From a checkpoint of a small transformer trained on Wikipedia: 196M tokens.
MLP neurons of a small language model. Each row is named by its layer, matrix (down: output weights) and neuron, and shows model dimensions 0-127. Each number is 500 + 50 x the weight over its row's rms, rounded and kept within 0 to 999. Numbers have three digits each. A neuron's up and down rows have the sign that makes its largest values positive.
A block is one neuron, or neurons of one layer that tend to fire together. After each block is what it responds to, as a language model described it from the Wikipedia text at the highest values.

L2.down273:574462491464487570612483572491515536504467548505544482491461562438469511434508511405531479563553520459407538469527488527462393518541488536528422360479430482588527523507478402486533454520418492501532554521500512472479525506434518586554554515438513509503575478466497462599539573661446538469501490489420438548461515513484525507424540585436532419517503530447466426525477487440494493479524
L2.down306:509492439530517389429540505521515521474531491463468468484470538593408468557486416539513590466416486475499417485501533563517541488465485496518524519513496560447523453523577439451462513471528446452458471447466557476473582460516504458509498581506532522530574436449403517549464518484601497541445438537535467497488503545503436573441612453456546511570516519516470436586505407604509453498508
L2.down419:462525502484551522516458484556561469486418598593552555527527562451476516463609482427421469535478461532481498476499610488448484538478507458419448478541476462462512552474412427362607474499503498526505425559456435527464517454481458421488419488517502545468537519476489446536413496447620425386464551564489478407582572458450481478416480573502569535516601482527569519484477497476464470510564
L2.down582:426465509518512423436529556482534476556476384500519483401429421448443403534549557530486482558539552487507498483517520605529513469479563480492447557500517540531530483547470395477491529549545466501509515607549484406507401433427560520475429516591500539488453530501522513508468441509463580464549529439565461462400461511441439441555524474525464518550472497468582446487428540466442547471473
Responds to: Mid-word fragments, coordinate primes. Fires mostly on the minute mark ′ after degrees in map coordinates (46°48′24″N), and otherwise on mid-word pieces such as Ho-n-ours, Mad-on-na, subs-ist-ence.

L5.down58:584480461430537403466486501479484473507488405501539434519476448426591527531460525547563526461535553513380471451572494495494414540413574566553541484521430487438531459481370493528557539464494532552462533534470538491549600593511498496490436540455544497468600471510497654505445520499561600468547496472573402467479502481463465539504554537478483515487511548500512566565464500541431597496492
L5.down93:442489500490561396486511468553492459509502506487546527468553496487510579437471497560581457515442483505397459525569532475558465486510563562515538543472520459515503521534519490515289506475432532459563474431488430483433568476474507571523519490440526523509496494560524514486536532499575395489480523512534600511535544519462573475518486461407546469540448560495478420472483430570539523517552
L5.down151:477460525395498444529489486472535547569476433482432479493514556462466517472568479499479538433446530442412496444451472528510537569443579459430415528496557526459401500536490471481590496563534440411477662556599525463571434441551621529566551461498553504472453568508516467545519507500496487407543528539537527578527495448509494549501463449447476546532461570403540508511535530417458547468569
L5.down176:467359482420503443459494572597500596531539528445446463478413485525535508547422527499489488511469558406465513515548402556479523480612429530518523492460514492516511443515420465580544572489487577497460466447462422489490503488501372463439418421499565537477509562503429429434505495506512459562542496396495553527477561527533413519503474627582522443545541484421500536424480435542471489470424
L5.down402:514447608518469402439499513617459492420501429514359567382434467469467514506424479494526471509397474419484436523502469474561445453447511574406494506564552437465535519454483577510578486412541534514460534446498416493375552490505475571539538505463546436496459556546464450419517548485502454471438567577460542626509470460501492559530426535455543476510479522492588571458576502413521435445508
L5.down469:489412514566515573525411568518492545488465547480387490430509485467519520498512465502521443522517574404470557508553573495530520563622595450518535586506386524492398395483453529494536500619483468476461488501494495396554540544467382542486574522496492445498492505541495530443488483462440511403519509472522575487510601496394453493512529476455465503565556628566458476484581549488443499484495
L5.down474:477528498518457498549476445529472567396524508445410564431405469510521525429507436567508569498494501452484588536506543487590409446456497504472491594512559526552505527518461534509480493420484510584549540506515404421413409453577432447404500541519518423553508550537518420473596520538502451541503512524475414554460428465426469559420487473512550428451505482523457501507642550417523443564475
L5.down681:494437502554501505402480464397387452456544521528523548525511487541406505418544428451510473502494462500513503482458482549561468505446580504404450521527485486496465486528444530580408518571594524455519559584475482594507491452464495487485534474555551395495533456521440562488602553456481475355484518591435454457501447551480630524564458477435537469546599561443394481549505423512583521510551
Responds to: Known for / noun heads. The word "for" after known, criticized, nominated or credit, plus noun heads followed by "of", such as "the record of", "age of", "signing of".

L2.down60:486473544443430404542451491551465477493613482448559498486524472422443504508533541440477587545578524459397595455418408566504458498528416509547453543460546582565573515547501555466443506484462532457466528623427556549481378517462493529472454511456473525507471397450493496503532388517494473545524453464478503419467500458457538462454464480462455435460512509588384461429521511445512539487487
L2.down266:525543481447496516482532444497478470489585466538583473454500483480444519465560465459477561560561524466482593539369527483438468487543490556545573508539483533531503471549542517551527489515464418416518569579544465546406497579469576530472476539561459466413399501539458567482557464431425559564480435486486530435453558459543516459436466467489523479518516526524570504543597459516525454481487
L2.down285:507616556520448525504492514511552424535497466502541447456468542527469532484575465484508523523505539520430490492432498593442452458431446539474531473632461456483504434517507554540522516482525509545516531443470586536455518435523545504493494568488509527393410497545495525459507539413470464490605394497500603481408531441561538506470536506525596567444610411497532550557574501634572545525441
L2.down405:436528456489447513508537436518467422467437425471584566571547371459474486514517573480448505517525540477521446588476518458532503524577451513422561478572438457559478511607494424476445517486502499508458571507479586549503427482451474563519456535467543412499481398548444535458542440498410513532496471448540603482487493474448471576443475422413500456472446558529520515475475540458532447447534
Responds to: Year digits and word pieces. Mainly the closing digits of years split across tokens (18-21, 14-90, 20-30) or whole years and months in dates, plus mid-word pieces like D-ist-rict.

L2.down92:604455473530463495475479510451488398467585531650523479484465456554470483472387431526458550491490470521468535490502508527521411510526469540529522485482411501468561467459488636586477475487592590488479522485455493477548447479426498524522481471495487468478566449554451500437448550480531422500604479477477536465610581351509531508516463433489511538477568442451472429420502545514538504546507
L2.down129:426494469586575511557531496546590528533520514452506474420490504485493546578552489520586384565514535497485462498491542510542503509512485491500545469507469547490466511502508490546461514438420463435571477408518502518501527511501455502519569539477465562510506455462457411493510440544446397431552528510523510497576496482534491504515516602553533489533525478525551548435451465496486535481391
L2.down450:643411483476519467471549499506532544457435571476490555449483546478456559496528535556442505533563531579533492506538505469566503602513524462484548496524416432462522544469512542449438536471509533456561495574510522454460500463456569582534469423426532553559546471451466517430490435527572471487547423453549475569531454473564462562619544576436452421511453491585385469488549536547580490481417
L2.down688:373497442531501437490501565462477540533500488466554578463578516467442556478462538507515543488520567561485576482483519532465521520454544485476512490550455548551431492545470557498480444552450632517504459484529470523404588582507514402426485583342515407419454506510480464461431423561467460576502443509506585373499542485500543470493481498554509488420524525426445530438491479549592585443430
Responds to: Mid-word continuation pieces. Short second or middle subword fragments inside a word split oddly after its first letters, e.g. B-oth, Th-us, Dor-oth-eus, o-ce-an.

L5.down106:462554482550479548597471442428534526602439437436550517501478600482486536499500466534552511518447456512425498518418519572614517553557527580454530490532445541452515596505543488552516542508559473502546458477537522440495486418495456470466580477487433511504506476491482518426520571434418473450532501523514519299468489421558504454538427424550512534430479539553454448579550505517474492484394
L5.down198:414496554413462448525560490386540491467459523470542530519561478551545511451456429516512483558535447514486503513455573612511471486519450472527477435458385584453509592480490513540492559494497525462497509492480464526452513556365475473501488585491509491456490410500539504502444553508338501464583381505495518488490497479559464472542429541512523475505525409494553549479447461528557443406560
L5.down239:444497526573525500523413489512522526602415458469480539474462478492457486509482540454505555481569496457512520511562496441513578504549476525540583498548474473472568400530446520484514520493465504521461513480478596502415523521603470647476449507535574535495471489484495446469469534473458456512405414560527508399553475483431421495464549448554468441520430489509530457495451518577440555548558
L5.down254:460401459455501484534435463455490446545533468528557430514478329556540492509385439520486553528529510579479484538481510598546486460568430469488447483441491508455496514490556518461499524406491600420566436489501580559499496506514449423619562505533573475536494487535533531518499588512405535523552460518411456611482411403488567430552507537509527481560544449504482454470495409519552445556485
L5.down268:476422373527603458471443520531377560515522421481359466507522412509494596486529441491438521471529490550425501527519534475465497429495517504490472572469566572543564568537504611533530487430478403501471463444467492492485450480544489544475541522561577501418485462490535483474530483523535523519477446453474509423550494473445523476477441505547575471470551468529579448548484540461436511584580
L5.down569:473474460526488417492438527552474484463545572516485495585457450436506524482472442511458397455562441508543560537541543567473452516506596448476488572450520470414453505417467523460440437440477479443570500499465538502458467535463528554471512505534556433533430429553499482510495468540436521495443541578590500543497523585458590512440521524478647429465570499529468490541484454524528564430514
L5.down632:543454431533485450554452467498485470530389425542568496495456481573487488420449520620477524524495538439506509503542477558580508513500533468486488523514557499499417546526573529518432520329514481547565458484468541582382434472474488497531518527446548508476457569553524474525574449462401527451538532492459383467485474444512468556528451522510505535458595469418532555448561512474525551473577
L5.down692:547512561525467469535502453517452587496531516473469495451506524497541539485518455457557443375533480455537619461519480515494467541555499502494538518510489525460401378533436555559526463453450481493524530380541576612509522546508510420464582461524482467495363550496481567536443607486451503517502500541458471527562540603496483455454514521643516526387412566511562476462577438508508482483482
Responds to: Word-completing suffix pieces. Final or middle word pieces that complete a word split across tokens, such as ro-ugh-ly, sanitar-y, disproportion-ate; also " of" after quantity words like thousands, number.

L5.down43:495573494511431563481509569528558502537537518442529526515547538498439569568481482518492487457510385539546550498397508473504497448605465562481618461554542457477529589479599505469462595553519530531533512522481437490454441371458518424519519581467465494392456583429515498506517522414456527505451481580488508477514503514534579516464456497457601518493461479536478499462544519563490502561430
L5.down120:483525417382421560465555494494561470463574465444583513475442438505472466559504471503474526471545513573536491529458403479487500436398567489522518486583522509550570462484517589485493508528530519536518510400381493473485402523408413389470534586451488492501557479428576515438411556530497507577440527457561450447402530549444446574450479458502540527441534574525553547467525422425541498511396
L5.down188:472460472460582517569562448540538480529548589520456514580474445511533528458454522521483549449501541498497581530478489489494497523497452473460509508445533491462529530574502507497533602457489514603512532422473493528558476479484540510435538542467593586474566480575517565571544521483475532539507487531513557554458611431420571490506515463558663461478486475457489520581522500481468590520459
L5.down225:559503508485549451477499468553426579520476558614554582475505567586435491446526490545576428485548555420502477540405526430532536555436507458506532530531503475480475448514498467416397541499524425463477541541495481563389535487464452564476491543485495504473569502516360526536477502539459411524550461534476513429427499415483526504538513465519565514540536490503488559476536514456526515524508
L5.down322:505522516523490419560543494447522526538509518467534423517514471563435412513497580550433488469458525527493561563506581462421391523629472609452463445470442474484447402550528529546522568491460487499597505445546548449440480558495552508521556448517551529458430487540538488588424505554516430539533427517417500532565459509478544441598456519491489475458428466573455479512471491549489488506513
L5.down355:631525575447478608446587492528543436484505516447472526534506542515510570407491532584431536527449551512369528579527434515534449444524509505544594473399490477484434476544436506515504495507579492536459638548495561427435526532517575567475549460465479534535524515466497532546514391448419517517449421536538458517524542414489447442475530573479442520509458538537511487496482566588504529503418
L5.down590:543524594448452504509494556482543498536538545492510500516435505544512481435504600448452478429506542521445513585473541495525429523545515420509450537524488501526526462435522436553526485415550536433580501483549479506535423535524524486465417537424551531544537427556408516448570521476582490458398522487421480570561603430561461427442442536536596573520488551459583564523556415534523499359446
L5.down597:454533467582622421389468432554558559580480506490519495503467565514484516445491458479473616540482364414397504446489496442449579497584514458522555538560452538611511554524415480458498491591535453530527455498548482581499502496506531563540529485454442544445364437482549551519629521522482526479536447483584573496439570461523557502531509534510523544361491564548508468492515477535509513414521
Responds to: Year tokens as dates. Four-digit years or their final digits in dates, often before a noun or range: the 2018 election, 1893, From 1995; also first, century.

L2.down78:471527475482542423444561467555536455445410495502449442488526499476525473501478471485520494494531552439432536483404390501536458379461398509454511586445518449523467503416504502543451553515478467472510448536516546483484535530566438589492566523544524572511586506602584535513581586561572438511497482488415482534445503595431569573466416434526563518401471427512495453528499540463528621493521
L2.down337:554542458383502423515483539462469542466537422498462495560484514511555431582576491482475656571507420433510547487503492448518491497481618516543546513490510468410514469513474546532509502549473500439441585522444559466433458512527424578536440539493519551550546433520573487472501539484535512482518554487465464553499569464555552536575466434490433565483491550472524407543485490394453548420538
L2.down502:558558478431504533551467505510560531463501486446516485496523512517510463533543502467513473518474527452467524484347640466560494505544534539558502568481461507553476513499478486597511515507537488415465523557414465442450515497520535544469523459528431559596571370465561405477447461567601473534508532549502502660436568382439540458537484547492494591504512536424452583508484536583411456455455
L2.down626:483508544453465376506558568568420553482557485442488481408426497398441402592488549433580473550526514460576439582494446449501449412440523528558477576470501526548518530476571515536541531486472424443499498397432580508472515544543450569532562455517582438498474461595461556441545488652508458469463513470491526513590523403475458501440452527447542535514512395443528386493567535436534505468456
Responds to: Acronym final letters. Final capital letter completing an acronym or code split into pieces, such as SE-C, PP-P, O-H-S, CA-R; sometimes a word's last piece (consta-ble).

L6.down223:495515435456411521477494475447579525521498442509511496497559624558452497464569553620394459487438429478477533529422528462481578562528576519492483484445457419519460524627497502473511457489447440461535545443553476503485426487600436462604487550463502560430427483498549503421549399479491479503434460485508491414497607446535581477538586522545532465408538576459537536425510514630530507490547
L6.down613:480505407556481474557476550521495487554647556482461469461453497586519579483539560547514431486462555486521426497501522422511527511521533543469525540484473497477493468445478548505535522493467565497413522510484466508477457476553486519603473448507563534557467495427548487530512529411532531529435485489428524552610622429398553598490488443512466462457504431509454547415506575482422558509506
Responds to: Year tokens in dates. Year numbers and their final digits, strongest on the second half of season spans like 2009–10 or 1994–95; also years after in, to, from.

L5.down180:479462434495494448501514419454474539527497552575453570427489493462502471484371524517402528560478505487478458520535562495592522491569523465478498404485510536524531539567476557615513505517451443536515550504378555461442494532352569455615546459582453509477493504498456450523464553511489481418535566532564575492540529566423560473490514393603477574452520570389529390456546465513503542560538
L5.down206:511526509579527598397511462492647503482556580451490352485465539511443515505540595447534564599530468500525468582507574446515486503443519551520460547510571478515460467480565461462492451538502528509527500501446533530536381450503434420525470511476517561532468462607480532549430460494517528485566410507486596438469449504501549554564479570576463500435561480473438399537538518473549545552514
L5.down207:549580522521509543513496461445448455498516395458575553502571516455571472549528543453571478559479466484562526456526442483480429433529574594525519538452490498444393427523519546451479550510486553489512500488458467471593476433451551559531517504512429471492501388402468483427471540430485553467568480438498547469457598506521428550622639510348528417547496474498516516466502596479488496410550
L5.down387:501607473481453459468478441443492470494563456507519475506553444530412512526471439493479476496451485588350565485489496545545562507424562469465584542635555477411469490476550576460560449593386490419495495439435512490500485466507487556553540475536516518474475447454433513517611478458518504532555502512552441524478537475450517455446519475551512430487534455469474584567538516525504508550496
L5.down439:473568451443508458470411472495545491472433436519568446560497517512392512552418494484416478534468523571490509487458464400505510551432472450497520547562495468454439552418467539479519456556501550458473444462520410496471384449496497517521496583495486620399538484453551498477425472466499503553533462563510500522556519510469539540509523460552465547533562511564405509491446542499529464417531
L5.down444:595458475556474510469528496526550416469516555467456573546465515497523515547423547539539549493575466462602497551528393563507466492408538569489518412503484550438589520488581468609567561479552421469453505522445510483504454484520493516535497578474542640467410556536500558506466464435524565571493403546461493516539489533543470546383524458529563471505505541523552536439461548476568533453473
L5.down462:441588513568531524456602476542471489510496450518465484408551478563471597581475486427479408558492510439516523506541630459557478478489499422531458424546528509532463553571450625407460551491424464490455513407520539485538532448496518479513523466494507381406501471497526437550485382523412477484530459454439508481460475558575495501522478506516500523484568477494535470540459456449535477543541
L5.down527:495402521516483536514439472481518535545539531403483592511557427409543510409440452550468500560518539481497547417564502458504429475568494443410527510495510496473446464599541502462488476407500473560502428422461473480467489459388521486577459494548554515515587458547510496592494484499488560588503578506499430549468398519487539472492652533499446443506476527510453548597481525489487510552517
Responds to: Mid-word apostrophes and fragments. Apostrophes inside words, above all Irish O' surnames (O'Reilly, O'Shea) plus D'Oliveira, I'm and possessive 's; more weakly, mid-word pieces such as enc-ap-sulin.

L2.down356:556477492464529432568468391499497451451528548513443485466569452469616441501486509534544530583452620504471445471497594490473515367444449514492544459520542482453516534396497469414417501532497416503528506526524436449503517587511444545398539494520456500511504484541569473522517565480506526513489544494481560555592507482443505525485514519504435530494472472483516547448521515554461531509466
L2.down552:418490502441478469475450481461468607496519465556583549548509531581404441502382396456453462481484436461448508468488479511462422470480495532495452489497479467447468516415531431466447546520551518450507508488616501466474514599542388477487637472502468557514672538490530448434567591456427505502428527430594485480558466493516421460414453456533510461546515482513533509487446537464501413479521
L2.down558:524480507505517475478551450477498581551564507453476456480406467460452536501489518559438540483425480529514515446464644462518508538474536586568470574437584489433431511442359554502528595558503501432456502558546608605480497438497504460500435497543502457500493470404526436452557484497501461490553582432439613457499566515468507439454489447525401419532499519474553527443467448540481529484511
L2.down694:483484530393527532525544511524505564499447529572593534556521582490502453509487503454510498432528512512508502417546495432538450412453456523524410469532530475579593430449556449701534524568469450400419469572478483523502406421463561475505450512454492468511446338482437609411544497453534534478481587544561528486539487537508600492472513496541518427442458535423479517508417581538519461531494
Responds to: Mid-word completion fragments. Short subword pieces that finish a word split across tokens, in words and names alike, e.g. the se in unease, il in Oil, go in Hugo.

L2.down216:516474400467485495463484527415601525532495488551490539525466524458507473534548602539538499548479452491460560475470491483467529446476501498467392567554419533533508587559542468507509520460548511626519448510469464547538532527453506515574533505426481573475548559484438522585499527479620431528474548440457440542450551456519555509541510478490551510570469546620503522471417589549539450551498
L2.down225:504597517485537539475520550454468555496458623558541585489467477449572438489544496563593452495361521568440538565419507458426550439450474545482464582515445557543452556546450454496555450481573527460490525553527514519579491465449495564466461498568441539479467512441542467486503525503519511586490435597531479514496478527479427505468515474573464518494491404520503488415459469502567491442461
L2.down447:543494477466502434531556506496489464481508509402547452504361470590523487495484583469497530504543523514455533481445514486459504562387489433545459455523449483554464537555565571436621525505490476607506517499509523444513488548504492560440647537454482462492338492506484354497486546486514545429528559546518533542494437464468497444453492474522496477454545431510439542386491504490573574492475
L2.down644:483436510465517457486473559446496578480448545484452506469435610594558501483461582498607505481495458516548456420451591537552553501501430475520407437594525559483420547444432546551476468482540534493489444502490518531525432468558539459487552525540452513438479501467499528574484583463510547505495377591488464493525495478592436577501534490525512635518446558502449501512549519516496426575561
Responds to: Mid-word hyphens and endings. Hyphens inside compound names and words (Mattek-Sands, Guildford-Midland, great-uncle), plus final word pieces like past-tense -d (dismantled, arranged) or name endings (Plattsburgh).

L5.down46:565462492457460456525464547553511408592433449504507464478466483451528408456531470396547469608425499448489526541564483516419525539501469538477538614514480457547485435586553509507419493491453488529567511509458558507433523483494458604490411612499531448531474427473496581441604515563496494555534538529479479555538508365476547407510472421554523485522495533486500511566496542509527505567518
L5.down123:474482407440496488517516495568524465556469555555551390400526405532538466515449511539478500527565490508452569605481533565524452551504495455424555592472530526454476577508526547499517465497519513536385477541493467573409383508448505507496402424475479485516566476440529580541505446558508471468540539481511499566503544441467483449518495452518499421549518448529557489478471533479490486593567
L5.down148:450534422471544505513440545491483518497502563491483519478490468487506502527546510446400474508451476478493594572535546559535406505432373493466453477539455558575529558511412537475517488497421505473432523485468439474466445563477602448548483550537507422514541499537561487482481448520501465553591493538473490612551474482436397475483489428491502471626562472488521529583424557549516492502590
L5.down149:565545548430468471529479558487527514533560435500536578480551529518504459538593481607607500490572508542473506579518422526523546436552430520509503465451518510529479473485513546498516428490513471460533385439497499570497355392634506562452451453460514501542397517526543504417472591579489427540573501543529506498502615427524494478472401429525475393507540465416477518485514400461465506490426
L5.down175:498463378433447441473574464548539564507525475572434583381509532512496480571441408492502540491549546450427562534403471517485470532492573536537382414446540477579585524432457564554509598503490461512526495560559545559502450536466531461554433538546427465492416548468464517511466468519545448487435343485398481419470443489517495459490566474493469557547534454504551552477502520565441535465572
L5.down359:559454499454602452582570463524543451506612459544599512439532506500511450465553532505418478488423464371464505439496430481548403576522495470462495430463454545554522519513401533502547535523443569436476532512542482522519602534502479567531373495614483402575487436486480382593494476530507504508551515485508475552453423560483458538506501471460367494577506547518475448558466514560456560470574
L5.down401:498433505524514516523525525490428533588467509449524498527522534505444503404626522513616513532532594526470526489439585433509443539545463552496514559499470621439568485402441515498585400484461507550451549441472569497536475490450561494484477490458481463510582546453482489512549438472499426438508469545413532493462474491444486516433526476473500507597534583549516591513461540540419565432511
L5.down484:517581469417503476496488464538462506444512554490460503456496497454570390467545513550488424513520485379609512537437482498561421449449480437463547407462493409568545521449382454548467440529483520516473447565458399480538512566450498462468428494540379505525562508523560444424447495476561449523480524545482526568475540463524525436505549522517476463529581457476507553511481509461545598601538
Responds to: Country and place names. Final token or word-piece of country, state and region names, often after a comma in lists or birthplaces, such as Rwan-da, U.S., Texas.

L2.down125:503480523541465506545436509512604497574530473484516507515501503612438428458502427492518610470439453535521439449463456442468444470434500504477511437478412491512421524547474583437530565515447566546492497529503531479543560442539537520485496480508427506462402455514482464473582458442433528426534536409538397551530482460502462518463613595495449522585420397533492471422500444455537442510574
L2.down235:403521473584459425531432489456463430609443445554507499477462477515534431467513493380458532528388457573555534505526482542491544476458429368542452443461433435525421431562541540527459528497560513523450460519447476487538469377546588578531460489466533534475526533507540436530554474450485481553469597464483455450494458507478479512466519516624526550450500535566533509474520483535530442508561
L2.down237:520579459445543533483510538643544643500437438423505484594564440521474536502405482544488448457474501554522508511591477550518486502445534558572521514526546471517404542597395517555561515530516461498461481545471508532534433452524543618527496502513451477432494405541505526475485468508508565506454448514527558466546537631471528576491516525547495539538548479451473448585445492624541400544558
L2.down437:509414524465548434454501490521490564562451542544545481425456570461458432435491507457639487550490544471486574526501470538507423511543572578445558614528496496489546448509464551502399488478451519479506527447538460514484510460454460458550504477498410510414522555497505417547495581607493554481426546479433449548497517612438547398537550598510489394628517633516565506447510492586464543512414
Responds to: Mid-word name fragments. Second word-piece inside a proper noun or multiword name, e.g. the gan in Uganda, the period in U.S., wick in Warwick.

L6.down91:545460587420595493499466502530503473442449402373459479510452514490493481492575401522462467441503480537499481552490492546406532416621583567456527513419526595550481484408485443514524514536573372411431565423465514465551585571544526558519499465586445498478466546468478490477455586591462539495523453486560492498502509509427542484549492474490525544527457581508584425544476537468484566472527
L6.down100:537499557478556564476476458437513516500583447584436511480498542449539620491504423553517457469485586613426485480443554530471477476574477477480517496491511431604538488486391464415498472469453531428512533478507495474548479509499496466499471500524532507569577470495451562500460614515559562473525476556626520513473510473547556543511428486425542509558468488472508451601526382457503458550439
Responds to: Noun-completing final subword. The final subword piece that finishes a multi-token noun, often a heading, name or document term, such as obitua-ry, upris-ing, decre-e, synops-is.

L6.down544:433568533522556418444442546470498468545483456604503500490528350547528496477573481526474468530549590581462571470529565524565446466568502470456426544474443551612493480527464543472466538432573591480481409443546509564338511528470563468516488521565514474466458538463461513459508532501466501513586424515444488563601542452521513507545554515472465538530543496482477501525497505524506447401546
L6.down557:445414506508495520542400522502469503485435551465573582489531526544507479552511502553393429533546606525502524487510539520535453466519502476452512450436539498461445487455517535413510524491541349472437424453531481460455532620466577538512492529558499437521423416510500528403538395502486608497343460495508498445568531361491456484628506533486470440528497482606534486557455516445505407351541
Responds to: Quantifiers opening noun phrases. Determiners and quantifiers that begin a noun phrase, often at a clause or sentence start: Many, Several, most, some, a, other.

L5.down25:533538454512468403424539531504470514484626460491552468549433573429555554511468542532548516523401452544463495466483482479523431491438473553503448529489495522508388511422482466452502531464544460481499465442485493556562455505549529528502543543476404556568532507584503431461502553528503524541463528616564532551566446505537559494463512546482465504527492557567470501489522540454454452505403
L5.down105:453562559514482424394565633429564566545510534431445507533471508531503439511477536636572546478483462501536512419470508440525410511489526590478499476360500465570538551470517517475431446472451491470464458496465536505441478481512558520519453504502519534610601504460529500589531436493461537487512535541575460546490603548533456538526460633486547426578477407626484556433486446522406484474450
L5.down122:540556498476553446522508493494551524473521463458557510574527428498567482536550475476546532551531485576474582529487523579546576425563468548515479519487510511581478468517524502534474483410579513503513601445496463389463483481538509518419421459478443528494436505496487480443595459480424499544485505517445468499342530476446478460445522535594535493497371534512512431518495565429424518424456
L5.down147:526556454506497479577425420554485570577464459553406435488485444410489573511524450461463556495516462512524461480473484487435481505548553572472491524494494545546438490568518427472507500473432509530555548570555437509421579479545514460555503584462483532489440458499528490502498419585438528451455393432447577547512465351429456514500651591517533463551494575457576501439474472403534467545496
L5.down223:467487474506506522479451416567446564557421516500505553516543515480530486568556491477591467479584481506515452531448478525517467504502418453490479534530568551443516499498568535500534535574397497513463483618404558389544602444517515558506477483437549504511607501466481499389580489507505455516523459496555480505454374564495371555485586572486548563445512492543485474457489518507477631521438
L5.down328:470474587505520451409471492464443570383577510486489533498364452506408436541635454574582468579487532480476468533440475480492462540576440493493529549395362503517546470491447512645527550505531465507463522545476596534523536479534480459529553486496513561521530560508489531419431435508510572528448490552536493512515498425569514416449448495559576427479491520588515567456455478455524509483449
L5.down348:480520429435541571534609552453546489540515558408474570534489473444564504538521571431570513527534524537485442509491436521519474474479522581512494499523446395487489545454497544466425545451449494499477537511515586483637528503520547542504394493427500427409519505425500395501444445421478387428521570540546489490553498403444533418556563537552507475477522467502466494406525474425516473419423
L5.down366:489524407483518564528542537440463605477471564562480522533495512430527425510531525455486501540481394445525538513557547486530450553384515538602524521461491546526446574466574487536543511558492493421483466532513632580568453452480447464523449487471546510497579432503518607463479488533499418463453507609468385533429592542474450511419455435511453422577557517470588458511591479538587481474470
Responds to: Mid-word hyphens. Hyphen tokens inside compounds: in table separator rows (|---|), and in hyphenated names like Jean-Pierre, El-Kasaby, al-Ba'labak.

L5.down7:452542562459553534526525540529410495482481455399458524504531503468474582448478522490500500484408496432505573458547467554462512514476541495598455412454382476445496553490525475491437500516496468479504490459563458540479364511584407556575504524504527568518493375534585480491478522481504506522526567512523492562509579496538527511564485470467433516441591456457458505412475518489484473450395
L5.down112:486518477365473510448435544473485463583499491546510550535446478511516437496429435607536445440589487478516496496435528474501440593546526484549536434468503546591518527464470532509494498478511449545499545562514465553553503560498553532498599526505489438537487453474472566508488503467520515505484521538477416519528520465575463484503595540490429460434515519593575651494431537549556547477471
L5.down314:480472505475475476495536497478497486532488446496545570552432561454428482447486487475546371454474442449473475496436535500478517547492521462443502503542515499586514531488465470424506558450463541519508507450458454565488619463510500471555497506443588519513414500532428496529481543450490424442464438526408426590525432422546568524496504473547463437484557482491478549480456557469523523486483
L5.down519:457562470443574382579444558462459462509525491559475481473558356500560497542538431501459570540501441430551564492477464470396510514561446542439555482446547489564482399533498580616550479503491507497519513486614412497477535477464513500490422490524530533586491467503500469511550438466465492518504530485560537627522504560452428472519513504387493502470555524591542563501555530573482465431503
L5.down536:493487398471531474442484444577510608480554502533405542522487563525561553400535477520618444499513526432442448554526562509452592496448497452506508410503502501533508501471460509570606492495484549539505511507523520403564578466538538418487491497534506549503380469574510499541529490526551566436522492489449643512543427504527502509543533495523564561488513419516532536499534420347479485574486
L5.down574:447570456514509452545457568527549570538581545576453409510470455552505411470475569471513580544504497478490536608519494439511512664528538445532464492504532494509500432450393501434501538523636555531430552566601417416480522469430532458468490500504511457577504512554496512428542612609477412481489570481531466484536402443465480553453468540466485496484493529521480569466568559421602579461473
L5.down671:480449495402515525475549429491437430483546503488514469521490478529441575540539388473497415476468559503577415485408525484508549513558496554488381509480485567539554507528464548444457544474483639529570509538557542539518622518447415418467418496517566472520549427499482525504511553538483546472505503586448579571463510506476552489566521628405470494514562399469495527531552542536490438502579
L5.down699:525552494543490549456531458426396553502483435586523544505536474397485560590514483531557425538399444474603431492491459541488520525552552517490557585519455557561455571497443477443455544411474508504575483507493509417504379414459515530454510524545496460496476504558514501476495532530583536472594537490545483475576484465520467499475567503588542543518502538401496492562569391451478505521495
Responds to: Phrase-continuation connectors. Mostly "of" after quantity nouns (a lot of, length of, hundreds of) and relative "which/that" after noun phrases; also mid-word pieces (he-nce, last-ed).

L6.down365:530505550518597484481510505559469527510518493527512498497455505529564509583480540373476481516508486403568495567548563452484470572420443565461437520543478433528463559447444581556490507559424488470492499417512509564525504495460493455479486558611437559413545545472408430561607400496481477464532504552472420479440425546453580594529508424471636390492485404431431508417454545484490458448575
L6.down383:542566528531538494475541468436483509511428488540523410423572473485546498389531434557557505454442512389494386567515486499448482595476477531428492486521502458505526585488541516484541482538483494524484531479541546495530548506531515545524501628534525530510530522459378494510575528528522428461521437610547408519487552471483450409490548535463484452588610487479545519513472542417549426545484
Responds to: Table separator dashes. Middle hyphen of a "---" cell in Markdown table header separator rows, e.g. |---|---|; occasionally the middle dot of an ellipsis in quotes.

L6.down496:523561463475479515534488545497466479479485508485573464503509458544455504526516448510560433495507559488507480554457580531516435490433451486540501488571528508398423487450488447464494469532400608420454464465629579395448433555471418570470521586504513611489424505465516500505461454514449556435536545516506525496513496426503453476474446507472483441494605558498551561516509456444574535578538
L6.down521:495502562496515471473481511484431495600436530554491444447440520528476417523520537549475508585527490576515518562505503529489453505540543446506549628497478477452453528483631492519552504497427418577580465482497472416564471450535462488530471507505501545469435534473484557509548527530449543437527491482523408500425375463523520575469550498463547496429480506533546523482413428438552463526564
Responds to: Mid-word subword fragments. Middle subword pieces inside longer words split into several tokens, such as Des-c-ription, posse-ss-ing, li-qu-ids, Cons-equ-ently, in varied Wikipedia prose.